python train.py --n_layer=11 --d_model=224 --n_head=4 --n_kv_head=4 --head_dim=64 --d_mlp=640 --vocab_size=634 --activation="swiglu" --norm="rmsnorm" --norm_place="pre" --norm_eps=1e-05 --positions="rope" --rope_base=10000.0 --rope_fraction=1.0 --qk_norm=false --attn_scale=0.125 --bias="none" --tie_embeddings=true --parallel_block=false --init="uniform" --init_std_qkv=0.0334 --init_std_o=0.0 --init_std_up=0.0334 --init_std_down=0.0 --optimizer="muon_variant" --lr=0.012 --lr_mult_o=1.5 --beta1=0.95 --lr_head=0.00748 --warmup_steps=200 --schedule="wsd" --decay_fraction=0.942 --decay_shape="linear" --final_lr_fraction=0.0 --batch_tokens=32768 --seq_len=512 --doc_mask=true --train_tokens=140700000 --steps=4294 --dataset="wikipedia_en"
MLP neurons of a small language model. Each row is named by its layer, matrix (gate and up: input weights) and neuron, and shows model dimensions 144-207. Each number is 200 + 20 x the weight over its row's rms, rounded and kept within 0 to 999. A neuron's up and down rows have the sign that makes its largest values positive.
Before each neuron's rows, "fires on" lists the tokens most often at its 100 highest values on Wikipedia text that the model never trained on.

fires on: "at", " In", "as", "is", "art"
L6.gate462,215,196,222,216,195,205,182,186,215,220,189,201,221,195,151,217,171,207,186,182,199,207,207,210,199,182,238,240,206,193,238,202,233,206,142,210,202,191,214,213,192,184,184,226,226,201,218,179,200,195,190,200,171,206,201,195,196,183,204,169,205,236,209,226
L6.up462,202,205,182,195,190,197,190,178,224,200,194,215,197,188,201,218,202,198,183,157,197,213,241,202,205,189,202,209,192,213,215,199,200,200,209,228,209,178,199,248,237,190,224,190,169,212,219,206,187,219,219,193,211,185,170,224,193,187,172,204,176,192,176,196

fires on: "al", "and", "h", "&", "it"
L4.gate601,212,199,222,212,214,203,206,196,197,203,187,180,188,232,188,211,157,178,186,204,212,172,212,209,187,204,169,183,195,206,187,189,245,184,230,232,253,190,195,217,197,186,170,187,183,202,184,187,202,202,181,175,207,181,190,169,196,202,209,187,202,201,216,199
L4.up601,167,212,228,213,181,222,197,182,202,209,230,180,239,184,209,199,178,188,225,225,230,198,199,182,200,212,174,221,194,198,173,214,199,212,216,244,217,218,212,227,208,195,217,191,176,152,208,214,218,212,180,184,227,185,181,201,184,200,176,215,219,180,156,202

fires on: "pp"
L2.gate103,191,219,195,193,205,198,234,217,226,209,208,187,169,217,211,197,199,191,244,218,181,160,176,184,195,199,171,241,197,185,211,233,230,199,205,187,242,179,143,182,197,227,187,204,159,162,174,196,205,184,206,194,212,220,213,201,243,171,199,175,188,193,187,170
L2.up103,196,197,200,169,216,188,236,221,211,198,229,173,196,216,224,194,204,205,257,214,191,179,195,187,182,190,198,224,198,186,216,242,223,192,198,186,234,180,175,183,207,213,216,203,157,169,174,183,197,184,185,186,200,224,197,205,252,174,230,200,209,189,201,184

fires on: " o", " O"
L2.gate9,204,234,207,202,203,230,208,199,215,212,229,175,203,200,200,238,197,227,221,213,177,188,193,185,203,175,214,224,155,195,219,202,238,223,195,228,215,196,201,222,192,181,190,209,200,192,174,193,194,203,211,212,178,168,199,227,178,185,192,221,167,201,169,200
L2.up9,229,208,218,184,217,217,202,179,192,204,195,214,198,208,229,222,196,210,216,198,183,195,185,210,185,198,225,233,180,199,185,216,214,198,220,201,208,207,212,200,205,180,195,197,219,162,160,225,203,181,199,194,172,172,199,238,188,198,197,214,221,197,174,230

fires on: "st", "h", "le", "p", "v", "b"
L6.gate92,232,181,188,201,198,198,211,225,223,163,219,189,202,225,209,191,202,180,198,225,177,168,153,180,204,178,180,175,210,203,208,210,214,169,220,201,190,208,167,212,211,195,200,206,214,223,186,190,199,186,178,202,165,196,131,211,182,193,185,193,166,207,236,214
L6.up92,205,209,227,185,195,177,193,207,200,222,202,199,242,228,207,220,197,186,195,184,185,176,213,197,189,191,196,197,196,230,203,209,198,236,200,206,201,223,197,197,208,173,201,199,207,224,224,205,191,204,213,168,221,172,187,156,232,175,181,201,208,223,190,217

fires on: "is", "iz"
L6.gate41,184,194,247,194,189,187,192,196,226,212,188,195,212,193,163,203,208,226,175,197,182,196,224,220,199,195,193,217,196,189,185,233,183,233,221,198,218,189,241,211,181,232,198,197,180,171,199,225,195,221,215,208,200,215,182,226,181,242,188,218,199,177,215,187
L6.up41,204,209,218,196,219,210,217,233,190,178,238,212,165,207,195,189,167,224,239,199,190,179,246,200,202,220,187,216,197,218,194,241,220,188,208,234,208,195,216,211,194,176,223,180,196,229,204,217,210,195,228,183,192,229,178,193,197,230,203,194,179,213,170,184

fires on: "ice", "ed", "aw", "ant", "her", "ld"
L3.gate410,211,209,208,214,193,197,208,200,230,208,238,212,205,193,193,196,176,190,216,190,172,211,206,208,208,212,209,211,243,209,204,229,232,194,194,220,179,190,170,219,195,166,159,214,179,181,207,214,196,220,204,188,214,189,214,153,212,192,201,191,184,220,240,216
L3.up410,192,188,190,210,168,161,181,191,142,201,216,199,199,230,219,179,222,186,219,210,205,179,199,202,194,208,186,177,204,236,215,220,229,219,206,195,199,176,187,194,202,178,193,247,213,194,143,177,219,185,211,214,198,188,220,215,197,199,241,183,199,228,211,215

fires on: "x", "t", "or"
L6.gate502,177,160,221,217,176,204,207,197,190,205,181,184,188,212,187,192,222,212,194,218,181,170,159,226,184,193,209,170,223,186,158,248,196,186,206,190,200,219,178,224,156,170,188,196,215,218,206,199,208,209,211,198,181,207,199,205,223,183,180,204,215,227,221,171
L6.up502,197,206,215,212,196,214,184,197,194,155,207,208,177,188,185,193,180,218,219,219,221,194,182,214,233,189,212,206,179,180,212,211,230,159,182,171,206,177,216,211,222,179,204,186,182,195,212,213,237,189,197,192,188,196,188,230,252,205,198,175,228,183,214,218

fires on: "ence", "ions", "ations", "ice", " ad", "ion"
L3.gate56,211,205,220,215,171,184,180,212,211,247,165,228,186,229,180,195,194,219,204,176,162,218,215,184,206,206,200,234,185,165,213,225,217,175,228,214,193,190,177,201,206,174,188,186,212,220,204,180,205,189,213,232,202,214,205,203,185,229,192,204,185,217,174,195
L3.up56,193,181,205,216,187,187,180,198,188,242,203,166,178,225,192,218,194,215,195,200,137,194,182,216,181,206,196,244,163,190,213,212,165,188,256,230,213,167,149,206,188,201,199,196,206,251,186,188,214,202,219,204,199,205,183,178,215,197,185,221,184,229,154,193

fires on: "l", "ol", "t", "al", "el", "ip"
L6.gate246,195,188,230,210,167,219,212,195,198,205,207,228,164,197,199,211,166,217,197,183,171,178,184,157,200,184,200,188,226,219,172,203,176,241,183,201,208,179,229,212,250,226,203,169,200,209,184,203,221,200,190,209,224,224,191,203,216,182,192,208,229,190,198,205
L6.up246,208,221,214,201,168,185,221,209,199,183,238,208,179,221,184,196,167,212,189,227,186,186,195,196,190,219,235,208,190,196,163,192,204,195,191,186,219,172,173,181,188,163,204,168,209,208,191,218,195,268,208,234,187,217,208,194,205,200,186,224,215,197,223,193

fires on: "an", "ill", "he", "am"
L4.gate274,215,161,245,202,205,229,189,179,185,226,204,189,191,218,213,239,189,214,223,206,210,193,184,201,230,197,192,202,210,220,219,194,181,192,205,198,192,196,200,224,197,179,221,183,224,208,200,208,189,193,205,219,199,208,169,192,203,245,205,209,218,258,201,206
L4.up274,223,169,206,183,217,195,221,212,188,202,197,212,189,212,204,196,169,228,205,199,200,182,196,205,227,189,211,177,215,182,202,188,214,194,218,216,181,211,175,196,207,198,259,198,179,188,184,221,187,215,206,191,220,194,205,202,178,215,195,230,203,238,209,190

fires on: "oun", "is", " (", "igh", "um"
L6.gate535,211,196,205,164,221,222,203,201,197,205,194,194,216,202,211,191,186,180,207,204,183,196,229,247,185,216,201,227,198,187,212,227,183,211,206,225,230,183,231,192,222,218,196,183,199,224,171,217,177,220,199,204,159,197,195,219,177,178,202,204,185,206,205,201
L6.up535,167,181,220,179,176,202,203,191,190,204,216,218,211,196,206,225,176,186,221,228,203,220,216,234,201,210,238,197,207,184,185,201,169,208,209,219,200,200,213,195,197,220,180,165,192,174,238,181,218,218,212,191,179,186,210,192,198,217,217,220,184,230,202,188

fires on: "el", "in", "ter", "q"
L4.gate29,210,199,209,228,210,204,175,188,152,223,218,190,196,173,198,213,251,208,206,186,214,235,212,195,181,189,172,179,227,184,170,204,229,185,169,199,179,213,183,220,186,195,213,186,206,196,204,153,180,196,196,224,217,234,225,195,194,199,188,194,209,194,228,240
L4.up29,190,193,210,208,202,215,197,218,192,169,207,211,207,225,230,172,242,179,227,213,150,190,197,188,164,202,160,207,226,204,181,211,169,173,208,195,207,243,192,193,211,198,201,226,206,215,249,210,201,188,217,189,175,183,218,210,213,220,211,203,215,184,212,195

fires on: " Re", "ec", "ate", "ates"
L3.gate237,176,207,199,207,193,229,192,175,188,224,193,206,209,202,166,202,192,216,164,221,238,196,213,205,160,218,205,180,243,180,190,185,207,126,196,230,234,180,205,213,191,227,242,201,220,213,191,185,157,178,197,182,194,207,224,197,174,238,203,242,203,204,203,208
L3.up237,220,194,199,225,173,205,217,197,203,238,208,215,195,193,207,229,187,209,153,217,160,179,235,206,210,182,236,204,194,205,211,202,190,166,201,194,211,193,189,182,171,212,208,193,221,233,199,185,184,184,180,251,197,202,208,181,146,240,195,217,203,171,175,225

fires on: "ers"
L2.gate553,199,221,159,213,220,188,182,226,201,173,176,182,211,201,194,207,195,161,170,153,194,233,207,234,202,240,212,211,224,202,206,208,181,199,194,250,189,179,206,166,200,210,193,175,147,204,189,210,210,191,194,187,189,181,210,206,211,168,203,208,190,188,187,205
L2.up553,199,241,171,197,219,218,198,213,229,193,189,189,213,194,196,197,227,183,174,181,188,182,201,220,223,208,209,200,244,211,205,234,178,205,225,207,181,190,217,220,190,186,204,185,167,221,160,222,200,214,168,187,219,204,178,207,183,176,188,223,202,182,185,173

fires on: "and", "n", "ow", "ul", "os"
L4.gate94,211,197,179,219,195,238,176,200,222,209,201,226,169,219,220,217,220,205,202,213,219,196,201,203,225,150,229,200,188,207,172,183,175,196,209,173,215,192,252,214,217,197,207,235,201,236,222,203,218,193,235,197,228,207,204,205,219,178,186,214,211,229,234,152
L4.up94,193,192,196,197,214,201,184,209,182,233,242,201,203,177,212,213,206,199,186,195,228,179,197,246,219,214,242,221,156,228,209,191,161,222,179,206,197,234,213,212,205,201,213,225,171,220,215,213,241,196,202,217,214,172,166,209,199,207,187,242,195,219,214,175

fires on: "and", "d", "k", "ow"
L4.gate112,214,220,165,209,216,190,240,211,215,218,210,160,152,203,196,202,205,212,203,207,226,199,175,186,217,164,223,166,191,205,181,202,169,187,173,185,198,234,207,222,188,186,192,190,188,196,186,169,206,207,200,186,187,224,165,200,225,181,191,211,222,170,227,184
L4.up112,199,244,194,227,215,190,207,187,206,210,207,156,175,203,218,186,196,194,213,225,177,208,180,233,222,208,207,214,150,203,223,184,185,188,191,194,167,216,220,194,195,195,185,181,194,251,173,212,205,164,197,198,211,222,208,198,193,199,254,216,226,176,218,182

fires on: "ish", "mer", "ch", "),", " =", " a"
L4.gate188,201,196,198,170,163,198,168,201,203,194,216,185,221,161,181,219,222,204,191,207,200,211,203,182,191,190,188,210,201,197,202,201,198,181,209,198,182,186,167,223,195,232,174,187,208,190,184,158,204,211,223,193,229,198,203,222,225,221,231,196,246,209,183,191
L4.up188,217,187,218,201,184,236,188,187,207,210,208,215,247,187,174,201,189,206,189,197,236,198,210,189,215,197,186,196,196,177,203,219,234,171,181,215,195,150,198,248,185,191,177,231,216,187,194,162,188,188,231,213,215,202,154,193,178,222,233,176,240,232,186,182

fires on: "pp", "c"
L4.gate584,216,199,169,180,177,172,191,244,235,184,218,176,201,228,193,210,231,220,220,240,206,204,189,222,180,214,180,198,189,223,222,251,210,189,236,217,214,204,190,193,164,228,211,163,185,192,159,185,217,207,206,210,217,215,198,222,222,157,196,189,221,211,227,189
L4.up584,175,254,173,179,222,183,191,220,206,183,203,191,199,217,217,192,211,196,232,210,197,225,181,240,158,231,202,186,204,240,213,239,195,197,226,197,187,194,216,206,175,220,170,147,201,170,180,177,206,191,191,184,197,188,197,209,208,155,187,212,190,216,187,195

fires on: "3", "8", "5", "4", "00"
L2.gate44,231,200,218,230,201,220,211,196,189,195,176,213,221,235,176,194,199,190,182,176,209,159,204,212,182,215,191,234,169,205,181,244,184,197,197,218,209,185,224,192,239,202,191,175,152,146,197,176,222,208,191,175,188,160,185,221,216,193,215,198,161,222,205,211
L2.up44,207,209,231,223,208,208,219,205,198,180,164,224,203,226,186,216,188,184,178,191,207,185,207,213,176,196,203,239,174,200,195,229,194,183,181,207,223,175,224,187,228,183,192,172,175,155,213,164,198,167,198,194,190,183,189,248,231,199,204,181,176,219,226,219

fires on: " in", " In"
L2.gate313,200,192,195,215,190,213,206,199,206,192,224,151,218,208,186,204,176,222,208,226,201,178,211,203,181,218,213,202,167,193,208,206,207,174,215,217,223,229,206,232,222,226,194,250,197,223,227,175,170,211,203,195,194,182,183,201,197,204,203,222,183,228,196,212
L2.up313,183,199,169,192,171,213,176,201,212,184,188,157,195,196,211,162,165,217,207,231,186,208,216,158,159,211,211,227,193,222,201,192,207,170,218,189,186,190,204,229,240,219,223,242,173,208,179,189,220,227,218,219,195,216,193,218,184,238,214,224,182,203,213,192

fires on: " a", "),", " an"
L2.gate290,191,176,217,190,209,206,225,212,201,192,196,189,176,188,181,234,178,202,233,192,203,215,207,217,177,171,202,209,229,192,173,167,197,191,192,208,161,233,169,206,216,213,230,188,223,199,194,196,169,206,200,205,234,214,195,200,193,211,202,200,204,226,186,210
L2.up290,179,213,224,193,196,214,205,220,212,205,221,188,207,186,183,216,174,194,205,222,214,192,242,179,179,225,191,168,168,208,182,177,230,224,209,177,185,170,206,218,188,184,230,214,232,196,200,190,165,203,193,209,246,205,177,205,186,180,192,196,242,232,198,194

fires on: "ag", "p", "as", "al", " =", "inal"
L4.gate222,207,207,224,167,167,193,236,165,240,200,229,181,212,197,208,205,162,167,183,234,170,170,172,225,227,195,190,208,196,177,222,223,189,211,197,214,220,235,181,186,175,205,168,219,204,165,205,215,209,204,203,198,207,235,195,174,183,223,210,185,187,193,167,194
L4.up222,224,187,222,153,184,184,241,208,212,212,230,214,199,189,224,195,190,203,183,193,246,171,199,209,204,180,189,188,213,160,197,197,169,216,173,192,194,189,192,172,174,178,178,184,206,204,178,207,179,183,202,219,186,209,192,228,195,178,201,160,204,209,197,170

fires on: "pp"
L4.gate313,218,160,200,191,214,187,195,187,248,179,223,203,229,222,197,207,194,183,190,191,223,171,193,215,202,175,209,203,177,208,215,235,215,150,223,180,212,193,172,198,177,195,214,205,201,175,221,180,235,201,165,200,197,205,203,200,221,200,192,207,211,159,183,205
L4.up313,202,183,195,175,209,172,208,193,255,172,227,202,207,220,201,206,203,202,219,187,220,142,224,195,200,200,200,206,189,202,226,242,226,166,211,203,216,183,181,200,188,198,202,197,199,170,206,187,219,188,188,218,227,206,194,207,237,212,206,209,228,156,199,201

fires on: "y", "ent", "e", "ect", "o", "00"
L6.gate93,210,254,208,197,173,188,183,216,195,204,199,217,199,192,187,200,192,180,218,187,180,169,214,193,173,171,164,232,211,211,205,217,185,177,191,179,220,189,175,200,215,191,178,223,177,206,198,221,192,185,196,217,220,199,235,202,195,193,216,200,212,216,186,192
L6.up93,176,206,234,188,188,208,175,204,172,234,186,236,211,192,198,197,196,182,200,221,165,210,207,176,176,177,204,180,204,207,247,209,190,173,212,221,213,191,203,206,211,212,162,176,218,215,205,235,180,186,214,207,238,209,217,196,224,259,214,186,247,227,198,151

fires on: "b", "n", "ub", "eb"
L3.gate93,214,184,194,212,209,210,172,216,218,209,216,223,220,206,205,169,243,169,178,199,211,200,166,190,184,193,202,208,217,212,194,191,182,186,211,164,219,190,167,216,197,230,193,199,191,219,185,180,192,204,180,209,217,201,224,209,199,182,224,213,213,182,226,166
L3.up93,203,212,209,216,214,204,171,222,198,177,214,194,204,216,209,167,201,183,192,194,219,183,228,191,206,192,214,192,221,216,159,170,182,196,232,161,214,149,206,231,229,191,214,209,206,208,205,221,189,216,161,218,211,220,206,231,182,207,207,217,232,210,240,203

fires on: "is", "ell", "ment", "c", "ord"
L6.gate409,219,180,223,243,212,255,203,200,184,162,221,208,164,185,178,209,197,212,199,224,211,226,166,205,216,176,192,186,235,202,222,210,175,190,197,184,181,210,201,221,210,192,205,184,191,215,251,186,189,188,239,193,202,200,198,165,194,175,186,196,196,194,174,250
L6.up409,178,163,196,212,201,217,205,231,182,216,212,174,229,211,172,179,193,210,191,161,219,189,210,198,227,195,211,203,205,208,189,210,190,202,195,193,214,186,180,235,183,205,207,189,200,188,198,194,222,170,166,209,205,192,174,197,200,188,187,250,197,209,156,185

fires on: " V", " N"
L2.gate635,145,219,187,217,228,243,191,204,227,184,187,227,179,192,211,174,186,194,201,219,212,182,203,172,213,229,187,196,196,198,236,199,205,168,195,226,191,195,217,252,194,217,194,231,207,203,205,192,235,184,222,223,191,153,225,191,201,174,193,176,179,215,200,220
L2.up635,188,214,205,186,194,207,201,214,203,192,201,191,169,205,211,183,184,229,193,179,209,189,154,230,204,226,194,214,189,219,245,198,220,208,190,205,175,174,182,282,170,225,176,232,204,208,178,196,219,172,225,194,170,179,196,182,210,167,209,173,180,198,203,233

fires on: "ts", "s", "t", "ce", " t"
L3.gate468,212,174,194,185,210,217,201,161,200,209,205,181,191,208,229,174,172,210,179,190,177,159,173,238,211,238,223,184,186,192,204,211,189,193,209,176,186,220,164,245,181,200,176,194,205,184,198,210,179,185,210,214,196,198,198,185,217,222,211,195,212,251,220,175
L3.up468,189,189,217,179,165,196,209,193,190,226,190,184,195,161,186,237,212,217,146,204,205,161,191,227,228,208,206,203,210,176,224,203,202,187,200,164,193,189,203,209,215,204,185,197,223,189,212,213,202,214,174,190,176,185,225,248,204,215,212,180,218,212,185,190

fires on: "ay", "ion", "um", "re", "ure", "ory"
L6.gate150,225,177,198,201,205,187,200,213,201,211,169,226,182,193,221,224,172,180,195,230,225,232,193,229,206,182,211,183,219,194,203,173,186,172,209,160,212,182,187,198,205,201,206,203,228,222,175,199,194,192,176,182,217,170,196,197,200,191,190,200,213,187,199,204
L6.up150,179,211,191,224,210,175,180,198,201,212,175,204,233,200,226,162,180,174,200,232,203,260,185,233,186,221,234,182,202,201,195,186,192,204,222,217,199,198,200,210,179,198,240,205,210,237,186,209,190,200,208,171,208,216,196,211,193,222,195,173,240,193,201,228

fires on: " of", "ime"
L3.gate496,197,195,178,224,181,220,223,228,183,245,250,160,198,200,203,216,211,211,218,189,213,185,189,214,208,172,227,189,175,209,184,168,186,213,170,209,194,202,210,200,205,223,224,191,183,195,186,190,219,188,191,182,195,180,223,217,210,252,182,220,210,201,176,220
L3.up496,215,232,143,200,228,196,208,207,171,219,237,176,156,197,227,218,210,200,168,216,182,205,181,211,200,210,213,192,161,211,190,187,199,210,178,238,201,192,221,189,196,203,170,194,210,187,207,190,190,206,178,194,207,208,224,207,171,239,237,218,165,168,197,198

fires on: "l", "ant", "is", "he", "e", "a"
L3.gate612,161,232,180,213,202,205,215,209,205,228,210,199,174,193,203,199,211,227,200,206,171,186,171,170,188,212,198,190,260,215,181,232,208,216,196,217,170,196,198,205,182,238,233,201,215,213,197,173,212,196,208,180,202,201,214,208,196,188,167,211,189,171,158,190
L3.up612,152,206,199,207,208,207,207,223,224,200,236,214,180,214,186,216,174,231,219,194,155,184,180,178,207,206,204,190,211,206,204,227,223,216,180,237,167,205,221,199,210,221,221,175,221,244,183,185,220,197,197,170,232,188,204,203,197,204,198,214,196,209,170,168

fires on: " V", " H"
L2.gate472,194,228,169,202,209,199,203,196,197,177,197,221,189,190,208,206,158,173,204,215,194,183,203,191,229,218,207,182,207,231,194,220,177,181,202,228,207,214,220,228,209,187,178,247,217,212,199,230,219,166,228,209,182,213,238,230,175,197,199,176,199,182,205,220
L2.up472,187,212,163,178,220,183,196,194,192,199,174,210,176,196,201,230,164,150,207,199,209,217,198,176,224,206,208,198,228,215,180,225,168,172,194,206,222,213,233,218,216,195,207,244,212,213,202,204,206,151,202,230,187,209,212,234,185,166,202,183,206,180,204,216

fires on: "ro", " A", "te"
L2.gate117,199,220,197,223,171,224,217,208,184,187,204,182,233,228,207,205,217,202,226,202,218,196,197,208,163,184,213,190,211,218,196,206,191,201,175,200,185,210,204,206,247,189,210,231,162,197,250,184,185,212,177,175,205,174,181,217,216,229,188,209,197,196,188,186
L2.up117,173,199,171,214,178,230,204,210,188,194,209,204,219,206,192,227,229,178,214,210,215,216,205,222,197,216,224,168,202,181,149,198,213,210,213,171,144,179,224,226,231,199,210,224,190,194,258,172,212,228,187,177,201,214,161,182,193,208,223,204,184,193,173,208

fires on: " ad", "h", "us", " ar"
L3.gate592,199,192,209,196,218,168,195,182,208,169,191,211,202,189,171,221,238,174,214,154,186,194,193,188,224,225,196,218,222,169,201,210,246,165,243,202,202,209,198,202,217,208,210,188,225,183,211,218,173,219,191,219,179,186,206,217,184,201,207,229,196,222,200,175
L3.up592,223,199,197,197,188,218,222,199,215,197,206,217,220,181,197,215,196,197,221,157,175,206,211,203,203,217,231,180,236,204,194,197,208,178,236,210,203,213,196,224,228,195,190,179,209,191,210,216,209,199,195,198,129,191,210,211,189,168,215,236,159,241,186,218

fires on: " ad", "up", "ub"
L3.gate531,196,205,178,208,186,201,165,184,221,196,202,194,183,195,188,202,238,189,221,181,171,228,209,154,214,217,187,229,211,163,227,243,236,178,236,189,180,204,193,196,196,208,215,203,207,189,193,201,213,229,188,206,177,176,200,198,222,181,213,189,198,206,160,165
L3.up531,206,169,212,232,222,213,204,170,191,194,209,196,149,215,220,187,207,168,209,195,179,231,230,190,200,192,213,210,191,180,218,254,196,174,222,201,202,219,177,217,223,193,208,235,189,189,225,160,204,212,214,201,183,193,217,183,224,185,177,179,210,208,173,205

fires on: "x", "ult", "ect", "e", "ation"
L6.gate455,199,216,227,220,153,208,201,190,176,179,183,185,215,240,198,207,208,213,201,195,202,207,186,190,224,179,199,222,222,190,191,196,207,169,174,194,238,195,227,230,187,211,153,204,175,219,226,212,188,196,210,193,220,191,213,197,189,196,201,172,211,230,261,193
L6.up455,186,203,208,217,174,239,216,193,196,194,193,241,231,183,197,186,215,187,214,201,168,227,210,202,202,216,197,179,213,211,207,236,189,181,175,193,200,173,204,245,173,173,193,227,198,197,168,220,177,152,223,207,224,206,209,226,170,213,223,176,167,231,206,194

fires on: "ro", "re", "t", "te"
L2.gate494,180,193,180,186,217,218,182,220,199,219,211,200,203,197,179,152,217,192,192,182,235,201,216,245,192,216,238,192,191,189,187,200,223,175,201,214,191,217,200,188,225,184,199,237,146,230,211,192,190,202,191,166,183,203,207,216,232,247,229,168,179,220,195,213
L2.up494,190,206,150,205,200,195,196,207,185,188,206,218,202,171,189,192,230,217,199,215,218,220,191,207,180,198,218,191,209,194,222,198,174,207,181,173,175,193,218,167,203,204,179,218,158,206,197,185,225,245,190,165,177,181,186,210,230,228,220,187,174,198,211,213

fires on: ":", "b", "ber", "h", "eb", "ver"
L6.gate589,215,214,169,183,224,205,202,204,219,204,198,218,220,161,191,178,170,162,225,216,171,197,164,198,190,179,206,168,200,190,206,190,222,169,204,239,189,232,211,189,202,185,193,206,197,200,188,189,221,173,188,182,223,220,204,205,186,175,181,218,197,205,223,190
L6.up589,198,189,225,184,187,192,199,203,185,223,197,215,254,186,189,186,191,177,194,238,190,176,218,214,215,175,187,201,181,194,222,168,198,180,161,151,235,207,195,191,224,187,251,184,167,211,217,206,217,193,203,187,194,185,191,181,217,204,197,203,224,176,173,192

fires on: " o"
L3.gate199,215,209,201,211,221,220,209,169,199,190,197,192,204,233,216,192,177,253,236,204,179,185,203,197,159,218,206,198,171,149,178,232,230,156,223,192,200,202,197,220,202,188,224,199,190,188,173,184,178,187,191,171,190,194,220,223,159,234,191,197,254,165,165,219
L3.up199,213,211,206,210,210,214,212,199,220,202,224,186,218,225,215,190,172,253,234,223,171,178,180,200,178,191,212,212,173,162,200,226,245,134,226,191,200,214,213,222,228,206,200,206,191,178,183,196,195,201,187,195,206,173,215,221,160,254,206,192,230,165,169,219

fires on: "igh", "9", "ary"
L3.gate23,201,214,208,186,190,239,207,218,187,245,193,230,232,198,214,214,174,199,214,218,183,186,211,187,212,189,211,251,175,205,200,217,190,211,202,218,205,182,191,155,230,187,208,201,180,197,172,204,177,208,183,232,171,180,208,225,182,206,206,230,187,197,217,200
L3.up23,173,201,209,194,173,206,222,242,189,236,202,242,225,210,218,219,196,186,218,206,192,182,193,206,191,190,207,230,213,193,212,227,178,200,214,202,173,184,206,164,250,192,182,212,193,202,166,178,202,192,189,225,190,217,208,237,179,194,198,221,186,190,201,160

fires on: "3", "6", "9", "2", "8", "5"
L6.gate509,212,209,219,237,190,181,198,203,184,206,195,230,218,224,165,243,187,181,192,181,222,190,189,217,189,223,183,217,149,205,186,207,159,190,192,231,186,184,231,189,216,229,204,201,185,192,160,177,166,170,212,193,239,171,181,218,188,197,189,193,205,240,223,212
L6.up509,207,228,213,194,211,201,216,225,183,180,157,240,211,194,171,177,212,190,180,206,238,204,206,184,155,204,169,183,180,224,177,180,181,227,215,229,190,173,207,217,203,190,236,205,205,186,175,185,252,200,217,193,199,240,187,193,198,211,220,203,182,197,188,212

fires on: " Mar", "ar", "art", "am", "as", "ill"
L4.gate570,226,231,226,183,210,191,210,177,217,223,202,187,187,164,177,203,203,254,208,223,203,158,171,225,219,207,183,208,216,217,185,212,201,165,213,218,163,170,210,234,203,188,204,202,219,241,197,214,162,219,201,180,197,201,172,217,193,198,203,205,209,233,206,253
L4.up570,226,244,197,233,194,194,214,213,209,191,196,191,224,205,221,213,178,212,178,210,209,228,212,213,226,206,185,170,200,204,175,205,163,214,239,206,184,207,188,222,224,164,243,222,201,241,225,179,167,212,202,188,204,162,172,213,200,174,198,229,201,224,186,186

fires on: " ad", "d"
L2.gate188,216,175,196,204,229,184,203,155,249,194,208,211,185,213,200,197,216,209,213,202,149,184,189,207,180,228,191,213,202,207,160,213,223,200,203,196,207,190,197,193,150,210,189,172,156,216,219,187,176,202,222,213,133,166,231,246,174,169,211,210,227,201,191,199
L2.up188,204,169,202,210,203,188,200,161,216,191,204,206,169,211,202,175,224,195,216,205,161,185,197,191,193,221,199,217,206,183,166,214,207,174,200,199,192,195,199,211,179,199,201,191,191,221,219,180,169,207,210,216,159,170,229,238,205,169,205,229,231,204,180,184

fires on: "an", "l", "ol"
L6.gate469,220,211,236,205,176,221,181,170,193,192,175,179,186,165,190,232,191,210,185,211,199,192,206,190,178,217,195,206,200,210,183,190,230,172,155,175,173,206,215,199,230,201,232,217,190,194,175,204,173,203,206,202,213,218,201,214,211,200,193,166,213,220,204,218
L6.up469,207,198,171,204,169,200,233,198,195,191,206,199,197,173,235,217,206,196,186,191,183,193,182,148,181,210,222,211,200,214,163,212,234,222,200,193,195,217,181,216,174,193,227,196,211,204,214,169,208,239,218,239,178,222,196,182,227,236,193,170,157,206,202,199